MLP neurons of a small language model. Each row is named by its layer, matrix (up: input weights) and neuron, and shows model dimensions 0-127. Each number is 128 + 24 x the weight over its row's rms, rounded and kept within 0 to 255. Numbers have three digits each.
After each neuron's rows, "fires on" lists the tokens most often at its 100 highest values on Wikipedia text that the model never trained on.

L6.up140:152103124127151156122143159144127157150099145088109142073158132076124088074105111175154118123113140120136151130118158133109116111112101124146135163135123129175131121116113156135168128150125106138130093119149148161116105144148136094144121127126136101132117097077143163148102120103118147103157126137138128146101107117133112108134128131139124131143172116138177145113147146089147114141193
fires on: ".", " s", "v", "ic", "ang", "in"

L4.up525:143132093133167122148155179124099149142122118195137127171141115172111085109114131142129092145157181117167155145122151120152110152119123144117153159110127137147122110132118104114140082098152141171144147144114147083130113125136133152119120140088136088122117078130154122124088154111142144122169108134147154154145106105088089107117117111146107130110116139115126101130104195166125068173137
fires on: "y", "er", "le", "al", "el", "s"

L7.up389:107123163162102098104104123171133127091135116115107142108124116086175124108112126118122112169135094149155136102140130124147125110123128149149142132140099105148161132107138127155150174152137165130100114160159107113107145109124128091107188147158158160150132068132123166139129124104102107118128151166151161085161154116092161121142118099115092141156072193101130151111137138116157107103160
fires on: "-", " |", " v", "–", "eb", "E"

L5.up445:122123096124178118128109154155105135113107133140136163154134121177115096118143158162135107172144099113153143151147155087124116114126089120133136146112133166147162141116128073117154136154137114123169158155158128148144127170117124145151074174102137132124092056138108131129073108120110148130191101183116139161103129108114124140122124119129093146159110146115129107143130178150147106165171
fires on: "al", "er", "ional", "r", "ist"

L8.up292:159103116107098127160141156090099151133140181080097165121130141116140153087152132167114176108139144097109119115100173140138134168147083158132134142125117097113108146127153157103142128088105118109084107143131106131157103132119129128127145093178086155154129139116166157129144125086142141138097075141131122121152135098145133101160105126162123112159158147146152101138094144106135148078093
fires on: " b", "o", "C", "g", "c"

L6.up375:140110112084128101184194118162106132148101130157106079089095105131121094134117105172125112134149139105126135110135147147164123145133106118165098113083120114129132134138175174144113087106115142128183103141105169151165138149138110143134138117097161105136176153149139129139115156112169148123144134138138128169134090111140110099120071128112122102161122120121137098137133119155093117120142
fires on: "u", "i", "ore", "o", "h", "le"

L5.up18:113110077141137152106099121104147134114122146145114098096127120134128145129116139143162177120120139083131081090114166116102126101130153172130132106167154135123053098114097100146101152117139095145102134152137128117159133104128115131140162155159123117141138153157144115126154128116143115105108146130116157172115103128186129141129103177168112114147082128145103125105054127089154164081120
fires on: "ad", "ok", "ep", "p", "g"

L7.up477:131113145132104130087163124109123139183084130151121157113127180069167099114121121174147157125124107167125181103126123122142113118150164161107156128146087139115180141151074146150154120136132162107140133142136146123145141116093101128129132119127159109147082099117169134111151119097101104130160159116140112123123146134112122169133143120161125156129129162128104177121113144129081138124144
fires on: " A", " con", ".", " In", "–", " Con"

L5.up242:132125130090138097211151148113143139121077150112129113164121147174089123138174159129158144174151108146128145109064136140106142161114146119089130148106111108150121142134126119140141066140104084158182146123123100116114117127132083113131143143133156096134131150117113168119121137104150104135151114151128132180117131132111075151122118149161118153139115118124096127156126194151131113128142
fires on: "|", "her", "\"", "ra", "\n"

L4.up410:125126130116121181160116123108130133134118128133100103094106100124145115136150161101152141082104102112137112108134120170141126129147196134186114115154158127091095095130133124107104148132169088118145133156172137149146163108172113113150116085105113113161107151156114101135143135119118137101076117061122114098127131112140117140112151126159153149125113157140100073127097086130136180122130
fires on: "ad", "ass", "p", "d", "l"

L8.up550:096107107111159085127152101105074126095134153093109150126169143148140136138155139123151160089122120143130151130107116138106130145115191136116116107101158142093115098138134102134070106127135152152147131110130156092126131113127138102121157158125146159145120157139163094115122115143146165111143111100140109133105134156161112167130150119130149095159146113148098083127122129161141113142109
fires on: "c", "ad", "ar", "ab", "ag", "on"

L7.up466:131135106106146129142103134152103140130115109135130145157104101105117104129046134075154118177135115130159137083158109140108095119147135145128104106132103145137126142130123162162129144147158139147126145160149163152103146142131098121133116117131139104113128112183120112125091149112157172115180137122130121182131126108186106105114131121136128095097151152113130123117127092149107095115109
fires on: "el", "at", "ent", "ate"

L6.up574:121072092147098147106152132109142149163113163165101141124106118132149116124076155121125131135105088121135158126097152121121161165120176096123138097152146129117150133133077122139138138146140153112119146131154161095119167105109119117154119124144105157084119152137174131147130099117109122118142133128123114154152096129138142142096159123150128156127150130104151111104104126141098175152130
fires on: "at", "t", "it", "s", "att"

L7.up469:097134138148127114118132057082138128141185111162129153144151129132119130145180126101139109144120097122128164105165134100127152127139121140175158144131162130138114107102108107149091147114168155188098153140122111141175113114128113113164149132114100126107142131108134112104147132124147118135123141161088140108106157131099089120161135107118153126141100126102159140124123158131155099115129
fires on: "le", "ist", "ch", "re", " le", " ch"

L4.up332:084103098128130109179101136135155118096094141122143090102122136130121129156116140151120137176155099103167117105143105137142141102118126124104138119113113136157084121139138092140170102149070114149120116156136130129108150139137117125124091147174189100125136114148124133140102120123125114114151134181128189104172151110143086139171133111154106121129089109122167165158133128080106119122183
fires on: "\"", "\n", "===", " |", "1"

L4.up408:097140090110077095090119130115100119159137125114087132124103127128154134117107107113140138143160133118158094153131166101128099119119159128164159167150135123145077139134113113150123189122109146143136116163143148149099197132143145107118158089166125131136099103140120121139167146177133130121076150133132132128120146099183132123110163111122140099112151147141108129114077157120119181082155
fires on: " p", "p", ":"

L8.up249:121125101117110171137117138139116152142131116147139143143101127154171156140106129105150147110091128127163139114143168103142134098160140135116162146131150125140094144187082154087091118141106136130130113130147146158153143127132122137115102136107143103130098124138140110173151120063082150109118123121103098124103153070106143129099139111156178148129125128119131127057150075108116161108112
fires on: "p", "it", " pro", "b", " comp"

L5.up201:125086094134130158148146131118056131119089116114137117138106133132112137160167131163122145142144108097121112130154160186136135132134066132128114101129091148141120140095127128137157181100132133102121112166134132085130152126132097155126158134123111127126130103163135133156154158157124143135148138160100142097161181109089121121212125128110125132097165099121125125128128144123134143107159
fires on: "e", " September", " 19", "o", " May"

L5.up207:109150128122085151066093072163149132136151149145120099110143140159140142139126115118121135159130108117139063149175134123130120136142146122162131123125163119087084110148098161176114165110103137118151109186177141113146125083116133112161133142143113127151093125166116119119185116138109140110134125101144102171140183111141153097120163118158123132114133126111100128135107126133127149137117
fires on: " comp", "p", " p"

L6.up242:144133120132084143077086084097138163108128117122128133154135140116117106154146157152130156164109151082139108124174089137134128157126113106140142169109114087113073126118139122130140144123107136149121137149128096141139107151127132091125142129115128145190142148107119145115112114092114135165168088139106137143160149119081138090125163117176098070167117146129112129146114157101157110109130
fires on: "ed", " c", "st", " to", " from", " the"

L8.up271:135137137101106130160180149120103145160111096115125113132123159106156176132157125145154105186096143112122134149143157141154098123128112128158076127119128161165143116149143081134106061088167122131132131158113117107101123132115100114152110092115154124137138113175161094094098129140111141119119150121139131123134124114103146106122105090156112133094101088135119089120159161097110095137158
fires on: "or", "in", "ur", "ers", "le", "el"

L4.up565:136105116122141105145116121127141135148080105141123111131104156141095142111136153165130119163155090136171157122156135130132115134134146116113092128125077154114103110163159134105170095122122124148133123136126113101148097120129099128155148183127152108133116103096111190170095138107148127140169131171147165127129137137112130096145107107139109131108107133118076116119100163104139086111157
fires on: " |", "\n"

L5.up596:136125138147137122142105125147155132120117119133117083159117103109117146121134113107119097152108142134140157087162161121173161131139161129138139092149130107179124106165135141113135128176098071131088100150123121174114126094120103143114109131099106121094094114105108136103157135130125131100105116143085108146098097104127153097116103105180133153131107103110109144108147115108111150118135
fires on: "\n", "\"", "are", "it", " pro"

L4.up166:145098127102131099109126173125112133128120132110133127179115166109109089130114152126133101140139110126123170118133138148164137150140126130145176162076119113169091141125168116178141133116105143141127160116125158134149099117098128117121104158119130066142129091129118124107101070092113116131189151124145086131132147093126128123111140128147114124124109144130122125147099148129135081150136
fires on: "===", "s", " th", " and", " |", "=="

L7.up513:111126155128136157098113119144120173123119159127109128149131151138158128126119171163145090186163166136122110135123091104137176146151129124173124100118136098149153123126136127085139112092166122148139157164135082125135125111135133090107138122118144115115143126076112102139152148111135139107166113108172124122170156105121127103119149129131099169117114121114052136127107133132093169106141
fires on: "m", "ag", "and", "ir", "et", "or"

L7.up69:151104119131081160129128117099100117184160132136115149151086152138200102148101132129155105123137112118135126172117157109154167152114097133118179116122141104151159096104091131107103133107123115133158069149155138125080155128123154126106117107136093095161115127171111172111133136090099125087173099118129114129144095116116097149155100095117125155129116156138109132096123092135145152140110
fires on: "t", "f", "p", "ab", "b"

L8.up88:123119124088112158160155091138124143115117149110128112110164164181150127130127160164150160183156093121129118138068133117130098146129167142115111168107103130115161123141148109112152095127106128104165140152172147135122133101101149135138177117134155132101170129174161145174113146124118078125145113147136113144186123121134098118154148114118108099118141134124139108125100142134095089077098
fires on: "ot", "c", "ol", "f", "n", " un"

L7.up175:134159111157145146157158135136070145111135152119110133116144133144144138138127042136156157146118097134133133141107140181144143100151106132142094155086162177157093112160122066114143101079137098109108132143120104132136133134093125160147124137097144155096090095168145107101132103140141149119180120120188090140119116125166109098129126137143124126147130116126116130087140149103109115158148
fires on: "on", "er", "or", "le", "ers"

L8.up436:123125097147092146126094123089163106119151155096127139134121150126142066109138181101146158135106126099126105114138139148115099150140085134137140161151120084113072111074110147141140143161138119139138144126099114154136174124136124087143114105158111134153133107200138150116141119142171158101144142137119128135117173102094150096146125158117115144115126113100109117183102146099140177113114
fires on: "D", "e", "ord", "C", "ult"

L4.up277:116090147103107150138135133140074126110112100101150121117106122138130129138136125145143127093131169140137093116145187149114087159181136133147137122119100105080153155116124086150145110104142105139117102117166141128124116110139146162111139119122128130124151097118117149124113113159130160138107144143134130153076135151085108113120127117144154163112126137122109124126178167202106162124155
fires on: "ame", "a", " as", "an", "ome", "\n"

L4.up316:144122111109084115100133099161139136147169118144121116149102159121176132096144122149099138151111122146121120119086147175168074155099139127158128103136100136102112096120125171130104165088122151152136095156122133131132145105097154158154163125101127125150106123153157119079179129130129113124109095138112115120132180099138168113113148131128128152144126154113112170100116102142113130110066
fires on: " P", " p"

L6.up561:106165096087166090105178129150135104141123119148166121146120151097081115096097141137156102118127134129136109111141147144170103116140122136146157093122124116119131164139129150139099153079125141097163149145123123139119098187148126129133152120109147078140185147109126150073086089090107128142184124143109096163115121113130143119136132116128108133149131138127192098146125144139106115106107
fires on: "h", ",", "ia", " where", "ore", "ong"

L5.up218:146115137080094114126161145125159112127125108145091114127143166137129131155115156160116120174138145103130128156097074128165101157115149120125171160082096116148132117100168141097119085112108148182163104107150134108129060114105140112154139123130148108169132129130129174146126094093139104107137138121140125125130162123168086105161108165111117127162122121105084121164131151113080076102128
fires on: "|", "\n", "-", " |", "==", "–"

L6.up628:135161116107110121165105098082079130111143163141120104170118139165101108115131123178122135162141114122123134114145111130112154147148124143134101147091134143111139080103149108140110133095105109142127094132107102106176141149134112147151107138131137106144126195161103112151110133090089132125171120105112153084153126100117135125107103142152147092161105145133153112145151134103192122090137
fires on: "st", "m", "b", "ud", "od", "ed"

L7.up170:095127120119105112124115127137108115159131128113108156132118115158163126112129135142123170131194104147103109108149091153097104098130108147124174133131133119139145123185121148114088161137152155102135103115138110124094148162096109092104118122167159126150079123128111167146120122131117121127146114076167127082129123110119120161174133115157104135140104086116132118101114155114125152099153
fires on: "c", "r", "he", "y"

L4.up167:135135132095154143159121114131168145103098147127093133104150097125165161122082114105136145116104129161137102122145129082123138095117152129144091056192152139109098133135105100107074135112138088095138135137117116139080145148152112132164135090116152150156124136122100119115157087127120127122098104098109159129113108145157116162160125137108165132148129123114135150119113120117114164132101
fires on: "ad", "ag", "att", "ass", "ard"

L8.up163:150108115137133092102103167161116137136108152140117166109155141091136108133120140164134165143113122114087129112105104140174111150163124133133095152168141086111109109103106112163161115137150145132150142144139186108124126151111090109139127109122109097128123138146144130159145159156137141111130101093136101139112142166104128125121139118158129149125112084119122159099134137129162145089118
fires on: " re", "c", "e", " dis", " de", "uc"

L6.up444:144154171109128117130129133155108118135133131080101109158098134110158112138163139163156154122162120113139116098109136142145133116090101143132127106091130153130109089107135115113177185087088180140132131180152137167093167141101122116137123127121092136142080108182097140123164118066111105078133086090132118121101134059122147108111156117132144107123144124144100134123132116122124128148110
fires on: " P", " B", " p"

L7.up387:119148120112128159118127134123139158158119106147136137175102127150155100116142155097123157127130140108167149138122094132130118127087113129143142092123135118134108115114142102144151122143147110173124151109108125149164084116131123172138102114146136086130110121137125171146107165137162109095151142170123183106064138113118147088136147097140088113102082181110126120116114149123169145099095
fires on: "-", "r", "re", " \""

L8.up530:079119113114099136129116095106150157176086155113112135122121138160115110062149129105148168118097118139169126113143151128143084134109178146119147135090153163107083113129152131145081110123105090145144151113130103120129142098121094133167119088103155134121123171146135113134122117120156124122131143164133170123064121145117173087130134116148116110103126145126153119143138139105186123129113
fires on: "ild", "ill", "re", "r", "id", "ar"

L7.up4:120131107142168126158177149149080159121093100139098123166140112143104130173146153130136140156146132144096134077168118116129124128159127140149120137099129126129152097117126126106150113140143154128110100140121148126135100147163135175151112178087111080126165141069130157153152154115119114107168090119173109150095147102140103085139152088158144160116120136118104098103113117128123096094161
fires on: "ain", "in", "ol", "ul", "r", "port"

L8.up391:122094099138145106098137142115117134163087150110146135117141145127140133102157136170153175109143128155082104098106100119116105103117129131118127120127119116104114127164095112139113054180137057150127112150128163126149115099144087135154137107142173125145163110134154092135101142160159158129163132111146082157101113141108145095153170152161114144104122125122154117134140153115083088129114
fires on: "c", "e", " Fran", "te", "ran", "le"

L5.up521:132104074142163117157112107110125155094142142161137121153127084159089114119111135100163171102117158125139166103105166124122151137118139109125148093114182134094091117167107120127125110111108131207126133141106149127145120109163122148167145160084092138129129120112125115153098144146106160128135130114096102199121104131105111117097180099129126127108161141138103122124116123156115156119106
fires on: "d", "g", "arl", "ad", "c", "x"

L6.up339:101114109130117131104150152141098168120130140170113120157119122103162104159168146087136137138132121124157118139176116170139137150130133144134124157113090113134146158096087108148128149119146145115136125145129143098111126138105133065102164102130160111134086156148144167163124125126094104131178079164166164119158177087139134139117121115143106129157127145126129145108143140108127085179198
fires on: "ed", "ing", "ated", " |", "ition", "it"

L6.up581:140082103135116108113110134161097144197150147121153103139139120121120146142095107122155117139120099101136112159118145171126116125164135113124126138168120082128091123135115169129118166113097125146101097145167169132135164115148137140156169135153094110151102094118169140149112158074119116103142119107117117152110126124114136072106173121147128131101155103137145124074099154117129109164108
fires on: " comp", " after", " sc", "om", "p"

L8.up143:084111166155109097092131146119103134125140162131147145102124142132151136087172101085138174149153165144137084118106062141120092121146076150106124145098105126123145129126121104120084127152110110177144113102119171152126151142113120121136136175085127144158143129109146120124105151141142132126143089129124127135111143150144107115145127113152151118112147145109110132114155132093167109098117
fires on: "te", " se", "ed", "c", "b", "ro"

L4.up507:126112135096094109098100121138134115148080114078125140115149121111170135091127089164136131137167125113130107142121094135170084176152102110125129173113110138160137112111130106172136136113090120105162131147133099106142128121131105124124138113136138103166108147131138101105107104139141113117151121184094126098130125147126157091155159146149148115150143147119125124119095110132111148155133
fires on: ",", " ac", " c", "),", ")"

L8.up364:130146143094099111140144153113150132118146162127122101139098149131123144160151141165124080110143115087100116143106172149158123158139129111149152120163137118114141133141114164108103105121108172117096144146176124125118148132116133127127081103139141093109150160090136121144133112154142124136142103152112099113100136112157159129070119151167192137119144098135143184116147123099144140135139
fires on: "re", "s", "t", "ts", "S", " pre"

L7.up476:126123094176071110128122077106124110112115105140144147123134151114111075120087116123134165121095113103119128099105130110121158148117140148131164145129117100154117125147078129146139133146099149164132128152152158099200102172131089105110137138087120133150114135136124111112149118110125139115140147141155130080135123125127107113117120114165127110137047134104161122180147147078171139143158
fires on: "c", ",", ".", ":", "e"

L8.up598:133141144134109154101149164127156133181145141133147161154123183125167130109096104128124162113126145169144131112114156107131129124150111135119153161155132159138131125141102126115148136147102174138120130121171104173095116130089101134108130168111150148129126111072089169151130100141107134096166138141112135137088132091174133140127173135153147128097107130115169162104147108111142154100135
fires on: ".", " sub", " ex", " res", "eb", "um"

L8.up148:148118128079121104144139097138085121117176154153174101143136145100134146145110143144142121135131131147145100120056136094160146128107147120124152106127138140165142116127139123159080156114138150142151083132127146125089128113128134119114151175140116151174141123172158079119151116114144137119131106116121109105155140150134106148092088125135150104142131134119116143118111088104145161138080
fires on: "ar", "f", "ab", "ig", "eb", "ing"

L6.up58:139138141117095090095144144112164115126111158134102095170121153096139119145129123135122075144125136106139077120130126096155143169134089145128132157119123081180112142121118095192147137112114154160155147169115128119150155095103127147123139136113118118124097159121154128156122112119117122147138110145135092144143102147128128092094168130161146093179164190114108133104110121150135096131194
fires on: " c", ")", " t", " st", " and"

L5.up465:100152096150136150126180114108098124128150139101134126178098140156157140106166158150129125123162128143134120105141111169161107133139106133111131147101142093125139089161138113125076143142148124153173116131135136129129164136114127153122162113135142111134105065132146168133071181129086081117108129106177122165148117112083117084161123132122086118115130137122105154081130141156126145152158
fires on: "y", "c", "qu", "he", "um", "m"

L5.up332:130062139092185156160181129138132138098133164117100114126092146158184122096118143145126121130140124149116124122089071154137081117147131146146120155097115127120130102107125107132133120109154124133136122153132137132085123137146144159109114107128165105169148162121110116131125168095071126096159102119152152164139100124145123155102131112148117139124079142114125125129082110116146113082140
fires on: "b", "ar", "end", "ad", " ab", " has"

L8.up81:071112121150121132094141161144107152123061114131075089101126103150132131117096110182115101163177116113125156157117161146144154132148115138116122087123127153168150104138151134109157086140148135136117107171164116073132132133112137150118135152125094118101154136113115156148106146127102113104167094125168142155145122112111117110127095114137077086126156154121147121096147137100145092153156
fires on: "is", "in", "ers"

L8.up428:081107083131134144083113121129106136083101114109104115105096146172120085104114150165133094098154122140135117119104130085164135151148172139128147160108119123101131127109167119134124095135141133122147135137128144102148103138140154104142164188105156136099096094118146108111154145131152180139130119149165180134112146115101119094156087158143117103147136115115152116127118154134140101160154
fires on: "er", "ar", "is", "e", "or"

L8.up401:128096158169139119141152132133088136103130129148100098124075127128140143162109156103101105153099140117170126102119152191126139149164143129129139081126142100157126114140106147126082125162115144114087123108104133137101123094080143131134134123134127147104130194140151142150123119152101118145159106125120106134127112143124139135119094073161123093137083139094101160115124051120111116175143
fires on: "et", "od", "it", " of", "t"

L4.up247:126097079131109128123155144135119137140154129147109125134102130132112110163154151097112136135135087146165122118112138151119081181170167153141157153128112124100135154143130079130104096132147138157122135095156130108147180133052148112107138138107130086139075112170128167164110129128115107134159095117133119182115103134134112128062116135127162126156145123111139142151127168144132070107165
fires on: "act", "out", "ts", "ent", "ing", "ated"

L8.up561:123110167105117118075125104152134110141173133123110109150106120118158131125132116123131109107122123103146113117160171116195124099123126120145161159173144154159095095132107133110095167070128137157132135139150119158115141124106137118153168123143122160113110147116148125104153097075122135123117120167138133109143166067132139086141102102123123104127136158115124169092092146116106160093111
fires on: " p", " P"

L8.up375:116119131132148171117117160151099137150105128082046090128063111123096116150097148093119084151144141128158115116124110142154142131144086125113120120135138133156129113098131101103119136180123076091139127124158129121121142105108132151130133164133132173155123135108128146149085150118137133092169105147150131138129147075125139152125156129116133117150171151121167127091164081135133119115135
fires on: "is", "ig", "in", "anc", "ot"

L4.up104:137133162105140142137099143103124121134092140100118144142124164094127156114167144182118106144109136095128105108137125170164092115139123134122165126119098139173138115112133140156154127133102093158094119125139097141134091124121097129110155121189175112126149102122126104158141101094097103112154136153158159121170155159112139073197114109138119149137113124113132164107101128070148122128126
fires on: " |", " =", "\n", "-", " 0"

L6.up89:123138135107144134093124116158141152134167070145072139147148146122098141116136155094148117133082169118098094127168129124130159114132151151100128120105151126115152120151089167139145143136103172159159105142130162167163163158130101082134111142106139153114099129086137138107105085107105137108146148122112164090130113137093140097127114118149109110104083174126105131163125179130084118162120
fires on: "em", "ri", "et", "or", "r", "in"

L5.up435:122151093144095131097162171116156110113159116123107120161102125130121161134129099134136067144131138142123085155152087109163136123130134129152119150113127136117115102126163093117146104061118128146129109127161177151130094089128141105125113170111129094121085115089117133116136143127162139107106106123158116140114104091094161132123123170167123196127087142112103166077124179131108096142116
fires on: "oin", "re", "%", "in", "om"

L6.up353:115128139095107151069148102161136129133140144096106145172107162117115106083119113127159155132144081122143137120096132125145106139092105144188134140119115131109111173109120126171148165106075141123141111163148139131140103149096088098130125163117114125169146153129163178107132123100132078140138081111151110140112139089105146065118158153176124109138128094139147133107143153121117104114101
fires on: " to", " \"", " with", " the", " ab", " e"

L8.up351:134121097099077099112095107158149132122164129121145181157126160151128133161121100181172145097109114147119100117100074124160147132136155144150101134116140118140136109119162122124196145125169164128142126144140155141124111099110134122142152107093131126125097107122113113106123139101122112133109109119123098191132095167128126109162114225123117162154095107094125099135129151144102106167114
fires on: "re", "om", "m", "ro", "hn"

L5.up511:134123137129102138109129112161124116081143088090091113147095148132173154118171097143127144102104153130124068122125151187100139129144124144114158132166126098127165147136138101126124146150066092119135125122136112118123136136099118132125139138109130120106130111132096134175140122138109126131091124159099133106090122118141107112147135088141182132183143109130088128112149128125141182121146
fires on: "f", "a", " also", "4", "if", "own"

L6.up528:118132130110121119129126129143149115143125112097105065170116186145122120133156130109133131165163095143168155097150123157133103156146149130120136142101089143165147127048129151131150177104125127099133128121131151058150084121095127126122145169134140106151084125114138154104140115081105102100138154163152127099167160145156097133145095150165118143160120133123120151164104144103106091108162
fires on: "–", "3", "2", "°", "1", "-"

L7.up409:121160098085060159151083144111137134121122123102104118134120097154133103117125133135131133125127108124135154130120154169165121137110140115146182128081139145114091116131135084105104134100089152132110119103129130076178120131081125128137098150156127100139108166124148134134114113133109131110134108137121152136157173108142105102127087141150121134122148118129104129204132076103135132154147
fires on: "e", "m", "w", "ess", "ong", "ge"

L7.up166:099133123127096153080127139147124120135117125132110130174117143133141094167099105119109147151132106097157114085137156100112161111129122140151168115157143140168144123163092108157140101179113176114118124150171090101120094091100127081125117143109160136129148094112156127097171122118117093097125126145144091153113136107137136131097148104169109114117087181109162163104140121087158125136131
fires on: ".", " a", "-", " ex", " f", ","

L7.up62:124070107119153125097096110126123134089154091142115121173111127122089086131129178135133130144149175133107136156138130124130133150136158134143130127154145127136159103150114102164131136092155122159154128112108123143163115098109142101131105152118155146100142154075122154100160110093164144104138112136128096112137155141159106117144157126172115109094124135108114110115174119101117123139152
fires on: "l", "r", " pr", "os", " or", "in"

L5.up248:159134130130106113132166167128155130142089078060111130128144152089125094135158151172132113148094114131147144089145135099156177140133131144162168145135154140173152121118109149153131132140101129128124127146159107092096134122141122081180103123118121116117097121091162115098150121144140105133124135174124117121138124115131098153155140116129127130088113112130205158152134145096110151123091
fires on: "e", "re", "le", "u", " "

L5.up508:089112162098139098084117173155139153117126132163114110147132180094145106095126117146132122191164141155132166147115108097138105155143131107132146152140098141101152169124098136135150109133108163105109090114113159070089139119112105108136170157104122113155119111149102163121162127127134127150173108141153114096109171114084123101154108125123127122147145185126084143138166126153111083129131
fires on: " -", ".", " –", "'", " con", " out"

L7.up68:115126107118115154132175126089092131144118133124156170109159154143132119081180123174122156122127144126083131136149166152149142072111119135162124108133135115110144129119085148140144171114128102125104096129130164096117091115126098126119147117152140120105164118136151189110136103150124117139124137144125105105084125131124151127159122151140121112126151165122144134146141102127117150107123
fires on: "o", "e", "te"

L4.up620:096119082123112108140132151130147138103128115144151121147097090159148081089131155163136112105172118128115136118159169175103126152127079126115151107153165126117146115130159082112127139127075105110159123114180165100156095178118111126118134165105147093141095119129120134142142121124148116135173118150160184154120123104127094147125140127129125142138165124133155107153090151119149085138140
fires on: "ence", "ent", "ents", "ation", "ct", "ts"

L8.up611:112155128133140077122142134164101132149117073146130142136134137134098107151129158099131126153101126127140127156134148136125122139172161131145111112106146125100186115132088092148079133134112142127114135123135140172159179176108115093124113126125154136122146142096129116144100094139088144133183122073152115137133123103129103102113082146127182088129153117124072084093136120126114123134111
fires on: "or", "t", "et", "at", "x", "ent"

L6.up422:154103124108107122086112142079106133094142158165119114146116151107132126126118122093144157119122157088153043140135132176112100165171119150140144151122115099146143142161127078155144126130146130152154059127091159155124102134073142115139099157140138087119100163158145117114139134136120112133126111127137086163077117123147104116119153125151145139155118133110108154122154122176144145123164
fires on: "ame", "ed", " j", "ing", " be", " as"

L8.up424:096120116152121175103126147079152115139188127183126106137076129105119084154169183174112109101179133095120112120114151162128095148126131125116162111121125117124134121147105113112116110137117128150101174139154147078136122140122157145130119099129117043156161126109136124131126126127131149120140092141132149135110157102124089128095103149145122110122134125125127082144146100099135117116144
fires on: "t", "ts", "gh", "z", "ation", "s"

L7.up460:125105082134094169153123127154140154125126122140116130183094129175097055152145140129112075145159127149115083177117124142164142130150116109183131125096176104114160098162129105091106109089140132164126088132124144121123143126131137120130128122132151153110126162110119151135117149126113123124141113136156116146168140086109111106091141159098109117096150140118095087098149102143120128163140
fires on: "m", "r", "et", "os", "ed", "ol"

L5.up16:115133131152100111122131090102134128105157126143134120130087124123142089119189151146148147136097122142144111122139121102171154165150118157150177133082123125136150129156108126139128145114148146091145134108178132096127143153133144118160098112105133102126117122087161119118126115118131096147120171126106156145145147118093086134134103100078099154168137110121160112137121164194136089146111
fires on: "le", "ate", "ary", "re", "al", "ation"

L4.up322:106130121159129147163117101114107120089093122127140107099085100145163145147146140140147110127133119116129113097180136136122106081114100139134125119125109101144146133149115127138120145143097131120138140163165129176175172127122111126120083147185165113125121080132102093161164100165093122113170153159135142136148135130121138151152165115153112171127082146125155106136099108087131136114138
fires on: " |", " —", "\n", " +", " 24", " 0"